From a checkpoint of a small transformer trained on Wikipedia.
Size: 12 layers, width 640, 5 heads of 128 (1 for keys and values), MLP 1728 ReGLU, vocabulary 8192, 62.1M parameters.
Architecture: LayerNorm before each block, no biases in attention or MLP.
Training: a variant of Muon for these matrices, 643M tokens, 2692 steps.
MLP neurons of a small language model. Each row is named by its layer, matrix (gate and up: input weights) and neuron, and shows model dimensions 16-207. Each number is 128 + 32 x the weight over its row's rms, rounded and kept within 0 to 255. Numbers have three digits each. A neuron's up and down rows have the sign that makes its largest values positive.
A block is one neuron, or neurons of one layer that tend to fire together. After each block is what it responds to, as a language model described it from the Wikipedia text at the highest values.

L7.gate172:055114158059143139104115117139055155125062128148143159106171117191141064226191152110087075116127124093134153140141131123148142126101078121131161166101068177107116124079132132174139176150142127151139184173075120146121157102172137112152112123117120093149164138151082108126159171145132117136167154155102096116072141109157154175104131183088121076141142112112122110157098039085079139112104130181122180195101174129134125168154138076093144183146118110126070061182148096113078060127220159144158104168106115132131103184084148091170131130181160133167186086112135126115120153101111094163
L7.up172:143151106107110129096103072164103166156107167137117152148155115127178082133171074115125107152148135101235162078075117041156115124113127098130132150167169092192129131162208170084185129130137110126153157111148127195028140151140112130148114141180131177104086143121115110098121104132124126149096100096103111172159190148111108148170162117139136075161129125168111114107080111080144163114144158129123123139091130124150165119140100097101115110141154102117167134099115115150110094125126150146087155085064144125112181111161123180115062128099106113092170120157138141090088144110127119196
L7.gate306:120135075118153094102087134137143137086190149092075112185157113169119085179090069116013156108127089117193132160084104157119132145140142120127126147129153123126149169159077104060170123091063124144050100202073177097055135149138124142139108108108061145148148189113141091126162138141107140144145094133176080130092174104113096177082068133088095093156120123144140131120154112110122122120154085050090110093126138126101076100107139136100115150123146155193161116137099177147132105145102071106129159123104132185112147118081136125130171142064128125117187115103116148073058146160091105117
L7.up306:162114110125108125151147087132136078129158149129161084100148156104156185098132166113131131160125073105187139116137107134173135133105157092068116161152155151112079089073153083165092117141117049094162143124132094136123160105157147079168127151150100093107137107128080163103145150160107098053123107169103120113084143135161074126118192068148116125168148129124112190100170136122186117073148169164159084200136071169132128123153115154155076159137100141114156160134088109104066102110104107112093146126096081124219124137119110063133184106143165102109127153111088186093110164110154169119
L7.gate746:072092121168162088131152116066135118171152134178067118139150111138117130157105134166102161120074144149078136172123149132082205146169124163095177157130128126119123156113171143165166122123082144164158213148147099129123171140134187180123109157115129138094126164102120148192148146101150105060118124120103090169088070134108101104150133181162175147209120109134115152124185145109169130126159148139172156123088192143129097084151199091107078100115155174114150139163121156124098110164125174133172109167186144153105125105150098084088186115163157092091176165106150090188109189044159141146
L7.up746:129099102117149172131139086171215117170183192138065177105121124149130158130132162062094123094100133121156155135107163132147148096147107168094187149186097154117139128155156185130119164135117192134122165115096148109043173131158169146176144198093113166096130110085141075131132173091201147201097161131137119048141134122140166126177105132180172138132145138101126150126129142117147088072183124062123147131098115105122108139112141039122096140135105120130149124151149107132168076165141095126095122157160161142106164102202111126100103104120132158129170119169127117065110102134166133157
L7.gate973:132080075150145113159127086147133102153126174076112156154123067124172093110101130140120113144131127131152082060099153118130147117143091090113176150141058079122119108137129108148160144103144106118117106147129146094063109090175135120143105140102219129121161138123128093104160130041132111102200146114157083091128129142120129175110158117128077186175116115155067096094125106183088149141111129081124153109131163152141100150110134148137118109167174106176172166109120133205086125095113129090121178132128104143159182164182164152088119127099151132119132159112143197148120107154170088206
L7.up973:163109144152096107165122043128093165121098135108063185140131069154149103111110134134122098148169089138146113100108142140139168098130110077108190129132052133158159120189109114124126134127094088133124112132179106110096141074170129105145162115174189145132108147178099097166135116111131183016139114118142087121150133094104172107150144099101092169171136089179116119077157074148124124164139115066127156145118162162131101165155157177091109123137149147188129146118082137208049117089108113061189146147151112160110106153166158162113111118089124121123137190159156208124110084147113115131
L7.gate1518:116111112145089100183127056158147088150072176119149156094126124137145142159138085099182098137105163024078133125105218106128103115236083152122130118148171091153156108198144153152110102108212112134131117133069096129160144111093117097151098112136061094153130155167135124068142106112131115089124176147050126050167171097111133127105097094123154159179130160103180180142155071120124111110116146131088107160108080105194120094170146125118087214093153134133182115134076097172166136130152149090132140153194151119129136190104117119093102130149156108133105201137159127142171121145180103132
L7.up1518:111113123125119169118113163192132092123123081163174118084143076128132103149144153113133170159110113112157130191113162153107162114169145107053103077111094117090122132171175053136133149142090144157133077063134179127125086134119176149170096126103210151122149082131139140135062188070095103150163171102109153108141123089111117169159185132128192067084128070136154108104126127189151184154111129116150127169086131136163137100112129053144077145121163121162079148131125180138130115093141159171176109155086098150143134150120124137151099104171089117169140097094146157116064107124095126122
L7.gate1519:135081118153139093121108103112090138160130140096105103065098113171059095130074139074092194231112141075112113150141166128144113150154072082120090150095110131091156082111142134144136174124115089159124182125141131154102128178121163086134196142123115137155099143111116150140171093086120133123139119166104131116129100119125100130145110187136105157123137135162093116136090047150160128150099097146069092097137128130111122174127113125124091115182188150103147120124176151091098174132097136060139187152152147126152117130175105127102075115188117108101114179132142109117219086089107152110
L7.up1519:139087097102151077106091163096176122128181096101121121121094160141094114151120151132182120146036161114131132145164099174157127122143142116157105095131110093111117142104108118098079190067130114174127133063124156097136139127086172125109110134103096170185093147137067120114166086136115164038104168113136110159116143129162086173088074141141139078212154124206115113108087099168133120163162098114077154124162102119118123114149123140124087163166192173161138091132188119154059134152070124102112115060127129162111105072142134060135168125100171137145149117114159156111091127162112109168
L7.gate1587:153159137108095199128129112148085131149100147151091174125165146170113170129117165138095089127192121179130146120095133171113118118114157181171141147118128118162150137134093106100176079162144158132113112191117164090128115137126109139132130175198170124125159104085131175153072133093098062118137145109103175153117121145149108118113132158047083116179143169095082164117118112137090158109147158066120120126143122240140135057160159170110093062113121175127095184107057149101085054122059090096150148121142094110123140198132100132135161126051092161139138106063171135134132093105171156160
L7.up1587:155100119143099132086114127076129082071191186099135079146199114101125156111118136099135144156182207139133123128090106087159160126143126092072131106073154145182110137101113125172119151138129066108152159119120155136127132076164123054157106136163102129166116128128121152098086176157105138098103139102114144153110124115149081092148158138103142116083154221172128078168126184183105166184157167111152135110186126100109119124169164164116137103189085180098166160096091113161120113079106164118102124158196094197112091127177158125136149134130157112122145171071136158120106103123169099118
L7.gate1655:132123136123118136114163133123109101073121154168124193132137117133157122146115112126174152111149129175086063090166165115115105166169139144116148204107127099136086157069138140050119118138119159148113133130083104097135135113117147176113145157132086182107106105134149154142165140188154066089142101182043105118129164159079150097095159108109083145135120180157126110148158129185103131141138138133158193165131167157169129129151113120082151107142124117121107052121125074169053210118139191143062107113145162136148215152159140116151139122142103083152104107195124093115090101098118128145
L7.up1655:085126119133095104111119088066088167097088099072095152105122103112099134131121157125169161117130136088105155098108105120096174122132157144124117122111089170128150153132119115131156168090077114088140166140208120077106187129130125143119056090175152115139159127081088092135130133084128090179159088139091101119158141089134114143192132136111101084144122118109097120085184100111095090164085136189167120085119156153169183125176127106124087120154082128135109141084145129138076212137131090155165145137109116100202112150162079108121146128104110136099169087047161186132194090129116145080
Colon in time durations

L7.gate261:140118146141138108122123099121105052137054137125136189179158148082117154149163119080089093092132132133128140168100105144108160110047075140132192165204118158146096150163119049104124167130132156099145176101116114175113157071128128106141145105132146094160093092145113143142129122162093161084183133074178129129111168058101136080101178121134110179084170158117129114108122102054130128156115132098081120171094092159195152177106131127131125164127112159165150100143093171065143161083167136180096160165156141113083077114086170105155064091128155113134110119125135093136153137131163109124
L7.up261:132118107092151206103092129043083134169118151161170107113183107174151113126112150103158138090184138089122150154113148091064141089167140152104106147167108133175122162148138128073177131172147167104125171118197138112112117101084104120155118178138094127107128138198115123083098163124098162117145133088128134109135129162057075131126147115073143120092100140057092082128098143119126149121071137130156119082100160120158124113121115085163115096194167095093086106177164186129101143097152162144137151110148144107108089119112111117169110133094085143141141193129144096097162108120175095125
L7.gate689:164118102159125150169151135169158076118121120114069082139168160063141016124144099137104141109130154141087104086048179161097139082142159169081107152101173081118087131154139142076121185128050039184139100120090113166129106080120120109101163131170074109094093128137153117101187151146110156112109105123147109192078059160122135192086115171161153146110156150195143137156122101153186133119088148170149121111124150225154135149143074164138193191152163108122114122140136148088077111089101173165154099152084079076019122116194157135135166176167166213111093088106111145154122152076189177081
L7.up689:125130092081226164148148135106148122154122129101101119081117117145134085145149162120131145130075126157105103131149140153142161130109122176104147173127174106074173124083095129150116129115114112115104175117133124140161143142171129105138146115120119085108070106098140157114195110147137152139149125109101136112083107110078030132072099142123190145049135161074105111136121170144129070180147128129123082135177087186123159134157139099125134127152121128132070138118109108137126131125114133130131162113109074077124146147131124089119147173120182135143097083131121183144094117075117108122
L7.gate734:164122153097081147098106088141064153155143120157130114176118119144178109100101154151161044163173092168092148127153101144094130148136121154138171208137175136134117109140193169074123110151118115097135124134124054165157128121247078142180149108161139150065133152163156100151125095123122120133165130139163119139116138125072105122109034118141117090160172168092053093078162169089117125105150127078147156153147121183152098111153104106148192166162139159117163098106174142159164144090048144150133156078111120093152119201164105162127139144128130167153152152073056126072161127151165190099
L7.up734:208117157115107166095117051140095191183182135087172148139078149109136140060068135134138079135126125168090151183146110118143127108131151104137158165116121110126087128107114123141142151128134125087191152146116078153111097092194103177175138118174120151098115129174146131171118114046126084143140118178142128113111127089103106121112085122168140090170186081049086117066164154073109168135113131113142146120130100156133121111128110123132166107140132110099216118088143146156149093084099145162131139128161145110142152123166132215147081143135103139149121168083121128131143124113114174133
L7.gate981:117110105153063095123161133167128109062149125160121163183096135112088122124137144108151121145164133133174102130080130138129113091234085056116135130132149100182097128127119089201082083149125146149176170193113191133070132112108114068115102110144138154111147102144120149134203116142151148134171121114144126111167092114035185105072177117133104144103091104113112109160142121172117088160148118130122138226150141144143151131126125113126078098160115138128193143139071198113090163119113112125171163124106120149141126069116130167185120112153094167093134131139129084075107100103101166078
L7.up981:134184132085106145193113041122165144144158157130142188142113175181082159135155094100087124163184149123138089150089084129041152192139064106106160100149158088176173092060124125143140083149113122152185103089110130130135126139097216130125066096109126137139068125158081148097128137107131128149098137122123113136109152171093137072117126125113146139068147191111130112176136084148158059120119139172155110160139195163133161103118109168161157140087049129120111107109099154090116118069083091183100119052112088128189097149116163133089080112138162162036108151109068111116155124154082102160
L7.gate1000:108101151161113127159176096110119089145122097110105147169100090144151122104127050135111113097162146109143152169120155216112128115111103094099156087125130110107115114123149083169143120115103161157167150117127099119141137173104206130190074130132135161109103133134117121082188103111107170126136151114081141123142118163101146181099110076191145166054145124151097108146170166117183117150122160086113165117090141078165162189149158133158177100129163056121104142112139102140116175092141116071064099143089135075202126140152135119169196167144110081109154116141166093142116132121078074098
L7.up1000:134154168138153151105103146124117068144196135114078136089173148063135094129161156109139054150133130109122118150161151173147085115142127173152135138167123120183064138059136131084162124179116099121174173124119119050126095150107132101102161152149105145129125043096110114102007115109108155147148079195137156113131076128098089124126053125117034109144128104101131112104138163138130153154103079120147081088164144134122141136139128083090143198102136150125056167115162104105128084096143109098108104134185109147150115143166120131163112125186105137085182105153169146073116125164131149141
L7.gate1121:074075145108108221165120132133145069107083159195102122204109109114146097155117122147200138136102144076122153176087140139113135127103061150179091157126124130113109132088129087125143077147141085113154113135146157131102152137105106166105177163136034111109111199110126083141102145062098131103094065086130193164134168132137144143090154177154152112181119125096145157083131153142163119112076050131160063176155071158126098109125144139073139138146098071159152149138157102098078087182060133167133098104093171143058129055093170114155112122183140080132142151082144186152051107137114114158
L7.up1121:057141167134146112144139081117176132074135117188098131176142152091185136179087115164145147172133190095132096197178125126101101077132163097144117141100198134104100189145121103113154135118131166149154095122156125129139139099149094090128155147130105156134156177113126092149173123135134098164139049133124167148109142073150163108111116121162115132158184166159126131165096086090105126131066102155116133130129090101123104066134129149054137125107137092151140117163143110064093087106090086123163140064101139149102091096106114094166148159168122125169113060105095138111136126170178120103
L7.gate1449:060148149158208124152140110129111102118128153171123176197160147110099156146135106078105124152145153167085155076084160108128131092120129144091165162105160108130077146099126135142139122124190118129093172113141097133121097107104080126108144120136183109119131171193182132110114089102143134138069116117153119140101086117084144119132119161103153083156118128149161160196108108099105106145113108103115095139127118166122143170060176143109166150159107100041183114142127113127119161116098168140099124072136143089099126119137111138085089152115119138111113180128136159094140077064146110140
L7.up1449:124118155123150145066185122107121131179142164164116144118145127172112114144096135075075109099109135113158130088129143174068157115108135137117110087154151132127111165148149148116165145140138132123091135077100120144167105114117148094124122127123182125148134101099154113103136094104144138144122170124142088118103125103070108106115082117115177078154098080114169102159092169091162084090122175117131083188223151148177136092131081119160127125099073109145122122100090075115193126153145143158121086064159167154124123165097150094194114145047104198119132174131130135146120131111118073135
L7.gate1578:108158087089144063169127172079102089099178091125156139097066107113104169106168143135113105059151145061134155164128104073140172164129165144136134099143091123109149183185179142164145101166193147161128132147090101089137100064177161100133118152126117085125137178109083151148114106123124091120106163155142120208135147092071086083139075138143114169117134154117138083126085112080097112141159159090150170144139059162106068110147171126098155132102168139166121125112084132194121112141150134141148130176131108096073123117156114133162095106129123059090139156105167143093108153122117138131
L7.up1578:145151059161069122183126118123089071128111090122104127153124116081099123046107103180111162127102137107108128154158101143109137148160140187139119097096110083109116101144101143156176112083125121185206129120097085088119157085161153113121128120126107144135120095174086157104137163106034151093105151146085119112118159137112109157099122179143207077118124180121152092083101165022151085113149125150154079154111149095086121173184087191131147125134150138109175157130170134098139171182131105150112124152093149128133110151149132131167164172130150106109118140153135165056093158157136162133
Of after nouns